Part of a small language model's weights: biases.
MLP neurons of a small language model. Each row is named by its layer, matrix (up: input weights) and neuron, and shows model dimensions 186-313. Each number is 128 + 32 x the weight over its row's rms, rounded and kept within 0 to 255. Numbers have three digits each.
A block is one neuron, or neurons of one layer that tend to fire together. Before each block is what it responds to, as a language model described it from the Wikipedia text at the highest values.

Description: Head nouns closing a descriptive phrase about a person or thing, often after "a", naming a role or category: coach, singer, accordionist, friend, station, editor.
L5.up343:082116153113152132131112158132129086131130128101086116127129088123172093079121179140141164086073160152077134069088147100118159104191141068202099133159166124132121103181128098095149121068147185072186106149123140128164084111099163099075110101168128130148145071100164163084116123105102151116112107094173180123130163173160125095075141083098107089150167123105145134147113116136191142157125
L5.up2018:136138105127188146112131133097134146176048090101120124096167132110161132109112169113149121119110182083081166111143083127179123108212164088079120145187140148069082121127125116086169132106143166130184136190149120156192103094092096090139103104153146083155175107143147105090150126124094147101135142079220167095140170128125132165059139111168107121140146129166106176129107121123156128150111

Description: Inner digits and dashes of years, especially season spans in sports stat tables (2024–25, 1994–95, 19|95); also some compound hyphens (synth-bass).
L5.up630:122126084141170151151125134084125064154100105117026146153171136143126145114042129108073090068108121121134086131104104103095131127101114079127069095176128145180089123105074145166172145170113139086154150080151131140160099126144144095102089152093088083140113067123127139106103141126178124109126138060154128114094082102133177133161111157064164128112146132129136123139132151120145135130114
L5.up1607:157124129112118114129122146162187133192162119120151142132136103165133111118129120165145105063170144052112124137119136145182159068174136057120058161188163136173136087117125113140080096131149074112197095137110083157120095065176133150156141105171147107139127177123084184199081136161146143160109148125114124173085077152121105191154176088095137078121116120167152098136127085172171113131133

Description: The first digit of the second year in a range after a dash, mostly sports seasons such as 2010–11, 1980–81, 1994–95; it also fires weakly on other year digits and ordinal numbers.
L3.up614:157110165100168183161083090111117109163115114143125132110175109149134160156071117124137091097134119153113144098121146128114144120124141111134111133136105146083084116115146123055183175157141121092121146117094125171143129107104154047097122126145130160103118128125112144131146080118169102064130148092089161094116146124138128129154113131049151106141176111110082124086158117168117121123146
L3.up807:109072140111147115115057209064127105099093071165119151121142070110129126145073137163154096157083111066119114090120165108133146136169133159151148103129176121202139198168202124078142121131137097117180149107151137118151076131100130175162123139093125093137110171140190157108143050111163159103078128162100160098143069051084153132212146161161108113154126119109166120157072169164118131082149
L3.up986:149139108124168155133097136065138083123086098136105149100148153103116114160151162104077089137119132182132107088111138142136097102125139163106119100114133167158101140080061106120111078133163133095095121118099156136096091106108121117111168167165190159148168142089111114093187107146173142150159159193123132140097147145108108156086110107131120131155128138147145200180081156120111163128127
L3.up1306:165094139154124091104114131156156225141102179137135147060154136153098131096150125162164065104112155189101157122136106095134172066110165167070107131115104103135106119097109141128159103128127186111129129149081113101173129096115105120148132159083099147146128135141093140171120121142157083112093165119090187138094135081142069124133106140140158149130144161093129125157071141104156127155119
L3.up1359:137115128155121145119138171102186122105124097159121142154153129222102068144094099149182075148085118104098126105084124107140160141191120124140098102150130137150132149158131114073151036091133137110103112136118114089178071090049072166143136121122134086167122105121114150144106084144116133140116152113099187171123062093088124118164143120162134141144130090125125115107095150167125153122160
L3.up1663:135134112122166112109096123140089077100100126095126116119082117165075148161109153150071136104077148131097089087111098100149154122116168151148126176124090139173085146135124092107104112086106098177153098133074115173154170070091117117149126189109170070159123142136108180150110077156159157100131111131161239174139112112168128140148116088098132089073148116126138142073146146125088116123128
L3.up1957:134120127120145138164078157098090144102114133123096136189091123142122027133101120169067106111167107120134114062123171112136107122129144101192136146122119207101041134137094143126192133103138068119128127134069138100130146104095111131104142133098064081147095159142109115117104134114132186101115103160137142116162128113110101072144160130135137144164131113099158098086203149134107173142118
L3.up1963:083105140156145127104118067135091163066097083144147125134141057175096089126127255151112138141067141163069155107155091105104170145153186102136129164141103129144128141185166159134123128161146186129118185089175108152136113144071125126098118161106087163207097106141137156111133125160139092095060112122154096121127127112112143146204098108153106098144093094103172153098134111098087137085128

Description: The first digit (1 or 2) of a four-digit year, often after a month, in, or a table cell, e.g. 1993, 2020, 2004.
L4.up101:126168128148146172137127118039107136191109110119075131119173125129111099138115155134109087096079092119132126070091155123142132069124151085106103129157076155132106163155179145152192117119145111136133119110162129097140095074086130127089127169073139135143115096112099143121151125104146140084172095133134132121104120132151050141150068075105109129118156142115121096191171109174158137118109
L4.up436:160103122122211159114066190125179088156167134078117192133117165139050086171128178132109126158160135138114101089128161123096168143171145092086119164131180147140137165141120088120213102145133137082176189129173102092129112094163150119101113119144140120097086128097113135163202099114141125108141099148117091172113174094114130115182118162110092096110085146213107097145152132162137144090127
L4.up798:120113169114227175089152130037145175170107122115101164136058137167161170035079113133138123080194111123115158094144066141122200135160172108102077162149132093110191137104143127106132136090124154134194163117113127121118127142150102107123116101158124187118146143154105104163112115114076150143161043139156083083125139184086064117102151180118113131088106137167118181103169156134119142199081
L4.up2010:192118139131105171133097136050143113178089165107108157107122129159106111111147109184079139078167183100147173083138130103118160066180124080129111138131142123098133163110130078067113104125134149222194157054098111105118068078151187112110123125146087147157098084103114108104161115147129157120075060150222141147124109140170093159110122137091126161112054154092121148165154128038155141119125

Description: Digit tokens and spaces inside multi-digit numbers in tables and lists, especially dates and years, like January 3|0, 20|0|8, 53.|45.
L4.up437:147115145098134135093100127105113134111138095158104180172162162158099091052122154135208095100102124149129140056134119141135096126177156122109097159192099110161066141082158093137191109104107090102173118076118130109187100105149094148164122163126184170141159142170127153093133119187132159100169153110092159132119150169128087104086145124107160118081070069117134143164104128181157051118153
L4.up1129:126155108125119132098123151144131160124109107143155122144126159176134169084130095133133130178118133163077128104118181089159134105211098119148143156114123113178082113118077113142182121097114136116110093154123154085146154072056052095155115118108100082134120144116091162162104139149112155241165135132178156155104153105154078166137112134111154107151147102140131128035082143105105073180141
L4.up1773:164092100101135161120069119105057131096063147106168101181143143146103142148106124149113165147124118167111119073094118125138140065126161188137138168150066188115112124138159099093101124083137115200156130118110073169151121075099113123141115163156132149111119121147100140110170106126133178128099117082146136109103138120150148106114090104110143168093199070107107167168089162087064131121107
L4.up1965:134150137138101124104110112068117161129134097090183082099135097191116146167051127120126127087193128127119101094135140105116137120143192102139149138185113151105132097117125124141157148127172158118111101123095125197181119086055103140142130150090130072131131144176056136162163094124201175190131138138126167128066101083085122085161137094114096141093101140054152099053139116107113124121114

Description: Modal auxiliaries and infinitive "to" placed right before a main verb, such as can be distinguished, cannot contain, continued to expand; adverbs in that slot (still, not, only) count too.
L5.up175:124091080151115141093106149103109152138104141124109188108130124121107116118141182169151103133157167170075043117147073102161167136118183122148121148154128162109114157176155149037130161084150158089078127155105167210127121060103084079102106053137157150133081162074096172126160152182061174180104065121110119135123131108121102172101133152116141087178094138127073124131125161143114180179109
L5.up1371:122113102129144117103109174105174201091150090135088173075106123121130108146173207146171120100146157095122075074069078097131159174089181124100124088178156117206068175154249127145165099061163149123096121148134097183132142078145116102127139099150104132136104196124080172113149154106136187145105040124159104129162103062163102089164105129115108163057093147174128153144103133057176163122139

Description: Adverbs placed just before a verb or adjective they modify, mostly right after the subject, e.g. also, heavily, closely, properly, then.
L3.up6:144138179101191146114118167159189151172147149128125112090142132107162138082074160061100210077131159114094139089117072101128133132095173093087099080168140174137070167115223094149171128112159099132067164129116081176088103140106135150152185103123144124057096130083094161192165161137100133088099080071178152130058144096144164151071139143150085141076104149094149085177081169123122162195122
L3.up118:098133057133141082097082142159156117096105116111144111097094119147148105145094176079089123096124142160103104041092087124111151119132128166162079053103156128164095155115159104111099127055147121112122149120159078139121144109148128205156181109150131184109071156124108143127155164142099134151099120102163140053091178165180101135104148090164115135132103149103079165110102175131120157134115
L3.up153:094143125165126125142085103090159145071155100071164153102128132118177121172156177108084106086148130096126095108048136092141162165120119153099102087187171178100080102110194097115215125097164182133153155104088092105106137092103144106129129120124132170152126177142067122158134115162093145153117085105164124128100143063196154087113125064088071088135117145139075096119142107110159122063114
L3.up155:071131134088155150133133161077110147071169123047142135109139146069152148113091090115124114099153144137138128097085158073115128091149123145175070096085152157138077118116140183113118115100114091080140154113061148115096104130098101120138146136171134139106105185120131200122170119108132085126165108086176145110099095093085122147155093207097065090141099125138115158077116082115104143175142
L3.up826:075123138111101110143139135158150111117131096108075108102071078146076108113135115149091193138083154195120117123067164098093189110154162186023106115128132163148116147126146138163159150067092086165155144160099118115136121090102132118103106152137097110110123165147134179106125112122098169069129039166137164104143110087150101119142098083082092125080128156100132085132095091093155180106127
L3.up1579:124123125142183144131087136130191135089087136109150156086129093165048087185112198146135078125082164112073100139132112132129117089107063117187144061115213138092098156148146149096118098081108104144161141108153063144085112156158153170079216101130092123131002147128145181169149112136101135130122121103140107137124109147160122093094074088120113116138106178137142128129141115128132031170136
L3.up1722:089114146114129157172122156084137144098134113090112124094075106100165111120137158125112142099138127145086115137071130071115192106121132120146075114074221135096199076157139082127092108095102091115176150092122094143133108124092095151095134159193097120124119143148098188103126131137116106134105054136125126135117135116119105160088117129116107129175117134104133091064098110100203139111141
L3.up1955:076147143130146128136090123099181162152088138078126139113093112128161158102135177124074112094166121120105140038106113128036091133120156093163101039104185116169168168157185115127097088115135102088133120173182100162092125103074105093124143128195107094077185195118092141150162094171108104124080040116143108116072095094193119128149034078113139102130156163161096121131099183129187114128141

Description: Final pieces of predictable items in encyclopedic or taxonomic text: Latin species-name endings (-ensis, -aceae), last digits of years, coordinate marks (′ ″), and northern/southern before regions.
L3.up204:113122118131193099140155109125138159129101098118141167079084128206099118166105115164096130178162179119114107144105095076100233196128159138086143153153123163105080155174194072115114127131147119136179118086134081164149116112120166147153142096168057144164087118117120156151141078140141169157106084158114136156142094107179103118080109151087156100100136082154145058088158100107165157156116
L3.up893:103104084084143107119069102118110186074135128125129163131136186143119071151153150158048143160172193108075137169144116103129179149144111105136126116124117146153156186105141131080167156078182148070114178131132099111163113129144178133100169126143066164137121188129072162151155126149146113146117071171097146143156086112165106061142088132167126069114154080113101090113079202096175111158075
L3.up1096:101113106089168165129115196087128104176122139119168235126160139141211101148113124174193167105158201135128147123118081117151149161118135106140166126147127107087191134094144107125151154067150091149127150118170106168155144116126135141185125078122139160138148168190107131143143104171110135087118118115133137133118095142149164137083071128119171096170156075152116096132062178140213092133132
L3.up1108:110142093149107137121073104113123124147111112154124160077135069083113132185132136181102155113125142106111104087116081143120162148085078168131145107155156142072149064112167102100177121079110168120089135118148091103155109141132155126126170061148172152147103122179134103100101151058168209139077119157093149185156135112110210118061186163147112165168137124155182177127157150164132158149163
L3.up1265:083104113159135068133080089128097165140185125082152159128137160073131055123127126232110144147168168096099083094111132107190105115133105154132091121135139168083188105108135083162113111118105116142162227050202117123165113098098125136176124139079143128102099160100130165064110088062093099092088128124089148135196128129058142075077121144158128127145118081147066062168136151143172179168118
L3.up1268:090128178074111080045102174135101143106090097150094168180116112167119088072077185119084137085149147146086114078116101145188154128085144079090098120133189115134070119141116106094103141141104165132110101167120187171097098114087152138125163128155121182062077128076148090119095110177048130137138080098150157109183128115135120082145145125120113099184127125128054137095130097105153125173114
L3.up1735:120113137082174108127114126184088119170098159086111136116078126151146135118110106191137108160153156170097066090117166148172181179163162121132124150139210118090113132148126081089128141096126135068116152090131107102164149089136157173118147129130095111081072108088116107149172179097096110151138137107095106180139123120155176130053165138126176117153125138165077114124095157087159186232088
L3.up1812:137103083102192055112092104086061093125132094121100215119092144117208091137165130134123142129201177156089206133112080141129166175141138113129081169126158128091090175104126019076168109108127190111124129166125107175172125111112116147138188167137106196126119115104140107125112073137142187144096111181046114172127128081137147114137104160103112132119114083080075121135073130152169223166081

Description: Tokens in sentences stating where something is found or comes from, e.g. "is in", "northern and western", "originally from"; also scattered mid-word fragments of technical terms.
L5.up813:137132096126113115127172149101079154088101119087140177149130125124145074053161124203105113163174201091116131083088161105145133112174109164072137135138180126125078146152114065133127099111131142112162113138108143122167130091147105146164122117118128091157120075086126147102139113096131113147110146071098110168166143116092167146155184140128156100125118124112096159129068173093071216179089
L5.up864:115145111117183139091117182111106166032147144106094181091129114161151097027175172152080115152191130133121064097104121140151139133135158109080126127174138111071046140153160109120068113102145184122116147126164120117109106132045096125156084089132101150134101126133141145137134107112105148176117130118104112143136118132105125177096117127123205140104101136137106084159143160081123178172065

Description: Fires on the head noun closing a noun phrase, mostly after a or an, before of, in or a comma: a live show, an excavation, a collection.
L3.up45:080128185117112154196128133103158102104085141095163102100164085136116081116078148101085142121143209051131147181120138087127122113150106167071089118148117132110096170158118130133122109090117136095127133154144140100129126096114216124187086122194151150150125133134091177168126148105149143051125104114151163115133132144103167060126111155130176118099133105093110096111104077067139148144167
L3.up522:097089128139131129136110091110084128105140106108143094150147089108139180154151098120095132128155122104133081162132109103097143077099164167080123089106120076164125139134172151179101151100148061132109209128163179120114133133146133160118166083160122133146039175143146158118141077120139142153145141141105122152094107105145212116087114107162145095083134143163076124070156171109089137186108
L3.up649:109165191150154107146149169134137072161139133109074135129136108090114074113092110104117143130124165105128128100071115126138151097143157144097121153114114094159152147118104175166114165114137144134142082095121103156130082135072185065152093108116099142149139105110102122091070065105091145090133141112204137126165165138169130127119160158163137098125160090092144113138077129134096196114094
L3.up706:165075117099120144156138170119156119144136094092127153180146130164103153142146072152075090148251215101156158157080145130132192113127136147135103168162132171084075165113128112122098175124127118131215134115187092124114126109046155119154085096164146154181115104125151143111123121176136131091087115107129100165091068161133134120084122040126133128124134119087159137109160073095092128169160
L3.up708:161117133142122198105152095101163101097099135131115103053166094058124144097102124114080084086087129136112143184117113107102172119086125107128099145120125137138133098131119138185166186133136112109149205121172124116103098084079201148138077086123172101176109147156106131133130130047205163085109155138102113090150145116152147145090162127107141185118181121122150080095147144099151135153170
L3.up788:127137101137095160137119128163163047174189161189070125151153093115091100120114131111106113122129173065103114169112149076097156073090072141116107164145105148219172145127113159162091144124200109156169146134133114138116121152079217138170135127096150148107121093109108163098098092159139163115143130125116123107155098148140149078173099162126174105130128119111141138146110140187162146152135
L3.up941:071131116121166230136136141080083066134152145124124133107157118105153136109150100163122083117163217185135155168097143114144140126097127138151097151156114070164127145096113098127139115144064175111168202062157148154097135099137147141157136151080127150186090115172142170115144107136144151052112078127122150123057073147124110060090115121104112116141095088169129180077095116108105104142149
L3.up1928:138150147155133141103123150154122148077129116130105124124191141126171128102087140153137071147111170161118119098086139094136145119193134071058170145132164177105087084154132137098205130131049170136158175132139094182101151124079159194126118076161144156143179103173106139139136127140087131122171148055181131159103015156176154099144156110088150172111137103138131099168090165058145125174131

Description: Digits after a decimal point or comma ending a numeric value, usually in sports or election tables: 1:17.97, 75.21 m, 0.27.
L3.up129:146144124131140118123050165121109207104144150091145137141091122186061121159102125109103074144169080056075128156119139124143111121118136087145112081119166136153109111117161111132124144144081143124081129171117202097176129147135119124131131162158092118150089134098123176130117163123108132151133097065123109140139159135153097124126149057106128132161110123181126079106173113118122140154133
L3.up1001:103159137175143120077130134057114139145118171094141125130096094137082121053172123113131073128110147095126103159158061088112167172133167081123138127107132121100145089098123160145092101103090181079086107150143146118142138149100125158159164119195113158135103145154096223139133117114151162122137134149105096179097144094146108145106126067122133114097055126167113113097124151096160111135118
L3.up1041:130103155049139153140108143117179107170146138100135091130154136120173162072055102079118070131140139148141131098117071136134167109135151103117121110138162086135125146088166176123105105130139135058105123135143072096162141173146182161145134110122147133116158137117093133121125133173092175125095057151075118129166131111066072136139113082172128195099183089103131148097100160129166133130114
L3.up1223:159169165110167112086080121116113104147117132150139167081142162144155079083068123164077104109154137115154173139159120144150129114119162050114125110129117201113140088095142091092120154123116118080186197131151117154091148104182136125108243094146058163152117137117130160087132114200114122154151058117106195117121143124108154080143187123147142142180146088085096097136165170106083112132097
L3.up1224:144146126099144110068160129137102105108075111193147145155147097161045096131117113179110113157099189116169077120111086053130171101105122139150121085104197120128132128131156139159099196045065062157114175145161167190117144109100139166164166122136156145158114127143114170131075106135131135132105099092148163065129167149106144096140119140131138118175141107085060152097124131126129137123120
L3.up1232:119118214103124134115120198151160129184140089110105120120097118154113119116103167073130140106129133136104086124115157175123132089173157124126097129180182109155148118153115130114063132174110121122143136157149154170103072127106112167157119130125056114155130126110082220146173111129146097172082058121057144133084164140109107111173123111097105151130167101147151118181118119099110145121130
L3.up1507:095083160148172158133151116117183112139101116117097156101141148182122168083133137130097122122190103111109144142132095130122178091133209082140074144133155149140053130108200127073063097142175168161113114107138136108146138114126146109208187159177141102161120161198073129174167109143138120085140137076159146110106121060063122202135054083081155114119137095142168135174147124076182139168097
L3.up1519:191096187105139144086123174156124121163131144127174149133121188185115098113151141125121146111112170140083082138110102154166153165087126083092138099166157148140126088136107128135086161095113155131126107130143102143183164135133106186166178116137096095153040173122100144119133147129121082178101179160153134125179170130155139148149147113119102140075130148142177093138155134091151148181118

Description: Tokens starting a biographical birth or founding statement: born, the first date digit or month after born/on, in after established.
L3.up16:088125107129133127153131138127130124098164074156137128137141113170103099163112154128175174121133104159141078098131077080144151118159176099201112199148126114102130105120175135102145131096123146123165146146100090134127105129124109116125111114053144122116111116125079158119078105163197149105141130126123215131158119064103179231102151100156135119056091141149147183108140082081138163170157
L3.up160:124069147093106090107104095141186048091110150165090155111103086135078145137113133130140168177132122168101097060084134113173117091179164150187111097114132132129178136159175120111131119153117125081208126131096148084117103143142126137166098102164177196132153150114149188161143118126056137158087069092144168077167147152167143157121120134153169135134137145129171084114085138125151140153105
L3.up472:104101116066098134120124131153183107152144123084114162126198115113115121136131131144174117107095201051084115168105102079120092101098084152161115089158126110146162183143142141178155178094114103089189115084127085131209137136089140111139095134102108098160125135122084135128100146217071094052144068156153204108178107071140102099128114145115131043142157132048100131130070209105114170118134
L3.up1181:106153102105095071204098123171142131135141144125105165082179167084138113149121152117142117197178112141095103136071145111138153148148099165059124127135128143097123067104179149127178144114130118071104122125166142129139115097135122153124104179152109135098143127176118098061136132097094145172074078103152149103160084103144116124138090130116156091108101183188105095104139106126136141190121
L3.up1480:141149136115138097096111127138129123099160098094142136106071075094063156133092129190140140126129121134144113129060040054094120146169097135172018118101110120096140132163158173201075122077191141185214122089180078118096137101112146113129162148159171093120164163176146133126090170152141132111076130102150118076057062097172134070113039119096120111117161093129141133121153116123053157139138
L3.up1552:158125169141132097139083121137137107068093068096116115060151131134143147099096130120170184151151165091134107127075126038131108156099138121131145150106125129120098178131127111159094152139121085101193150150135128161161066098129121184097144128156169083091140138087136160085129102112092138024094123037131219064120152067156107086145099131118125124132061096183119165075111104129108196118144
L3.up1676:173089163135119091143076196093076138163130158147074202092158121134155086096192146122155139136149135126077101056058109097136127111130102120151086125134124100119136133088148088108153124178098162128163160088155144105144109123108142094173127077166162117130113101139159136126117115159109140102122095081122203131169170167167099166149092172082175092098090142110163158126102148122133134173094
L3.up1830:133068163124117150113169143122147139156157125146105150101175108121168118166129152181121208115083112140163083125109171109156117143101118141151156160107122108086147111160134152140144114106112111112153139106137135045129104081122132161160166099100131129170097110126162222032127106121130141049121114092053203042139166076178185100125124173181166129065128156170106082144119131129088197098163

Description: Final word pieces of Latin genus names in biology lists and descriptions, such as Microc-era, Sphingob-ium, Fig-ulus; weaker on scattered prepositions like of and with.
L4.up964:175103158157182099124104092090090135129179170133160141105143169194122096073093140145096125174166149148096127105126084146171115103083122105179157160155191112114126153139160115121126133118138133121122118110176133130186092111073104150149186085145058115100107184125115173117196149081142155136109152156082127149114160146146150115111079160121155123191149122161127143130152105166152183200089
L4.up1044:158119167099201128073097101145137116163125079158151161092193140171071107077041108075119108115117195103094198136105138107163137073128171142060104117133145116104116104105130114120178139124087176139153141120156150126146123092124125136135157099086079101114136105090097151103126159069094122127099104152102152156120114116151141107157126194127085119092149100110113173111092124101125172162106
L4.up1208:105145137161170108115115145115085102066161114121111136114111158124119138097137178140067117165172191140097098101116076116177183145110138121169102146177156105113137201081132111111101132096084135164090121079178097097148097062117127171193156123160081181114102155136125125157133092108187159107112114094119145157143163073120136115082074175150175086160085123191138113101118104122169117220106
L4.up1613:127124163125176100108117152080108122149101172108140144071176140132121117105115146148108088145171192090103196119130136164104138082145098141155111144140147163089127119142139147095186097108148135092134123110179128100146096118100111079107144082133116159145119140174148105149186082130131117105114140120156095154168165143133140120118122173134091135158108156102073173133140134161116223165116

Description: Inner digits of four-digit years in dates, as in 19-7-1 or 1-8-86, and early word-pieces of proper names in lists, tables and match reports, as in Al-Ra-ed or Benen-ate.
L5.up434:101079132137147123114121138135150148134126177136148139077093118109107072173069171096096155144118135095128158108108085123127179127185156137142110175156147139109168115090159056147124138040132095129125238149148117164105148177172147152136169058120166115134116124112147123146104143113094161133167113150120103126115061115191163161113110128143122117112107122113128161103116188110106089126133
L5.up983:090148150142095088115053143089190143141106143116092140065128132071147119116135134115114118127178116068103054122098168151079128173130102164185080133167089155113164126096102130133044120048134137129127115095111136167178091120120168154146146092124195127112118092104121124135108142191103156092100081108082149204130119088097192072115083161165164117095093127140063155055096165139178178142121

Description: Digits and comma separators inside multi-digit numbers, such as populations, vote totals, coordinates and statistics, e.g. 30,662, 25°16′45″, 499,568.
L5.up520:154074110109127135137110160103123106132118104105164152127119155144167124123124153077144080105115106115097089104125125190192130109110153090148080133117161139103148099136076082144112164145091088087098137085155142116153095146140121169168147171164126113145117124095118143101174130150123108083083135152141126071143134135132092164179106131110131156132134078179179115116133120101169074105084
L5.up1941:160180141132147139158091153124114125100105108106135134134080136114163144108120131143146078107049121152122100111064131148162123158147084081157147152156138096145145144096166115133125136108110108073125196103169140125094122140106107161143166143119092166126132095076134163082149160156087110132135182106142146089142145153168140152169093079144129093111106132137093084147118168097167169152112

Description: Auxiliary and modal-chain words that come just before a past participle or predicate, especially perfect have/has/had and 've, also be, not, ever, as in "we've got", "should not have been", "has become".
L4.up260:126138112125175098083133129173145120118059128153092157100094066114102154082092180167124106043166166122101133141087148148132128146153140105137143126128133114141102192132172111081108158124150146110122143153144118134130132150175128129151103121181178184195112144152125138173147107181145138116131080063154155119130079141156119118063099135086099156164117081109073140146113100084137117139188
L4.up903:111146145078136125166148206131100152083112151115120136047147118187164153145064127138077100152125137117139127176119063088129137149145065122094191068097127091213099100139130104114204096096114130080138129099123110141137094135139134161106119141122106066160086136115204120110195095127156137127089090090099137165142094081174168129051151108137119114169141126112077104120131210151137102072174
L4.up1473:119097115142101177155107074110147160119115120162093151112203146196130159133115121152076114099021097129113181132092136108128123137079145112115059089176161118138104091094129106111155108076161158107096128033156117146143107134099150148157091104118165108156156114130095213143192083106134115177118063108120140164139120123152078186061111165121110114160114069209127124116134181139199092150111
L4.up2016:150159125108182134079135175059127137096090079122162123107095173151114146122079138123119127069162142133095137142095099154120140177120109126095151137125145183078098109142193088020186118064110153161075137163131137090102106111133124120159138127185060115119134158157115157202112123174137189118105023182158108156097152110152143087124106132132109099124112128058106156138091157123170127131188

Description: Nouns and verbs of reporting or conveying information, such as reports, information, speculation, comments, note and argues, often before that, of or on; also digits inside years like 2020.
L4.up255:139144127120119153159132101123128108093130126119125117141168167186110130130103149167088061136157121111121137110096106118131127103142063137046140195160161099154089196035133129101106142076135104115154195120140118099137131119120200126116121088167094119166088124159086141098163093147126142136133146101186147149144109134146167112172109088101167090172110117163136162139038149132164095177141
L4.up560:128133134142068134173079107115147110110126162122136074149167113105147156134117182139111081171098135125098158123100132154187125114092110155129053114135118083097158105102209106167117120128156109108140179109156130142218116093143145143119111143074122134188150147142139074153188147118188124104167063111148179081123109150142125084091117204115136147143128123107168151100158152126180096129126
L4.up1564:131169166090119124107148148121114141187096132100126100118138109167179166122117120156043131102134119110122083172112127167068114152094144166103155141158121154139142089129155140130157141119128109195138137146096170099091161106079162178176100094088125165130093177098097172161098131169122208075138099119136236189149120129143153116107124097153110128101136151127171143124133106142107087141112
L4.up1818:100107139108115153113121134119149075121158081115103097161160104132137131157126178174140134109065123106117101143095091105118138122090124105125095118138075093123097150144116179186179166147095109110167128171149126096113129119088156089097151104121189113168097117137092142152128056163158211158142110111186199139130106161178146110087083121151098108162127089126167115093108119153135102091111

Description: Digits in the middle or end of multi-digit numbers in data tables and stat lists, e.g. 134,203, 72.59, 2,110, plus the following cell separator.
L4.up1113:163133172091145180109164102178115124102186146116190156092109161079170137100167110124100137126175126143136134135110126187102137110091095154143161149118148137135124124126127107166112178096046128094109189106184166156125136108104149147146171141052142072168091158155148176138139130118095100092111202136081168087153174073173120156165105107141074093164175121121139077121088156094175114150155
L4.up1243:124130149107138144086115179107110137110138133104152130087105112156137100131115114076115105116123121056125169106117117106123179155081100133080127037133127085145172146098173103062179148116089157079141117142155073076196145131135152146115185104128072137148115172156108145120140099133102119077032092180152095134122112132153187150169061128169125101112138105123178169112132126133121157124110
L4.up1310:143122107115126157040112136100206127127154109134113089130104094104124141128146133115125054156140088139123162103065079128178150135102133229105175112168138156148074125080130148091124130100102129089103154109172085192161173128131126164133160147131085129161143146128085129107133179154138177133151087094107189130075135101095118189123111114173125102110116150136146086162108117162139136089121
L4.up1462:108116193170171130135057170108169108071126078145160161144113122133086096097135178081102133184127100152144146125088094102151095119109112053166130125105165123116123111158167099133114153129138092108068193098137138082116087118120129156122198138118162146148113128095135157158128136150122141140107119054099129089135110161161126118114078059166186105193115064154126167116131140169128118162152

Description: The initial "1" of a four-digit 1900s year in tables, lists and dated prose, as in 1999, 1987, March 1972.
L5.up978:150144167189114177144051125100122163121134123164048149108116130112096118118110160096157119119094140086149074118081137076121114089176146112097060149136102180131133124142178153132166082100118156140130152140112024152132096098106126124098141150133109134170138144107139120112159099136132128082175105062154135114147151116180165087166126120133150130131143160051122114095147099190103174106114
L5.up1615:088137164111166170155102165094101148188125156095096193147086130099079167107100143175117143137124160067105136092136093158130157104114161176088130184126175203117142149122127169068135103185058098107144107107132076159112122069109157138122110138181107154176137107148112116114135097175161099118128074132099150147091128130172122155131205130129122126094097178103131154133159121127072133148156

Description: Clause-opening words, chiefly existential "there" before is/were (there are, There is no), also "that", "which", "it", and month names in dates.
L4.up212:088157163114123153142067123150067128138053134101111174117118135145123123119099107185085111170193146169142159120131097063124103112155123140122142136185135093067096137089168108055098088114154137120117173140138153155125128077122144184142179123109106104136125116110095206140164143103098140115089112122124171160077052092117149168138133130165156154106105103178089111106121145051092188128127
L4.up1094:163157115112135175069166100111140159060157143083076151102136131101178137151128195181143104151104178159100107074098088068072164118098182135124167151142143158167155176153163128082192168107129140098082234130078122123105143098069121143127147112134100116120095163116086203141090093166086194063135072136213119166123152102138136134121127134130140119103175108133092140180143126134149107131147
L4.up1405:094108026109090185123106089119130135115119138087169152089135114054139039114139147162100086127163139116090145078166123070109140113147098134044100121146152155172099137155149112110116154094199166131106162134104097139140129057130108103207123115163107195148092175125159229156120131098126166095154110178141183176203116103134177133109127141118179133082168133140117088171167126115122135154184
L4.up1843:127126122116172160124096133130091066178101105171056111186132102133092144111177174097106128133087137123059104116105096128112151123167117137126120190094087149120105140086127052156140095067097103129116165171191130149112168160107123118158151133147123141132129088107141131082082160130123131078144184150136071093174212104133168179085074118132133066096145177175152069104120176141093177122136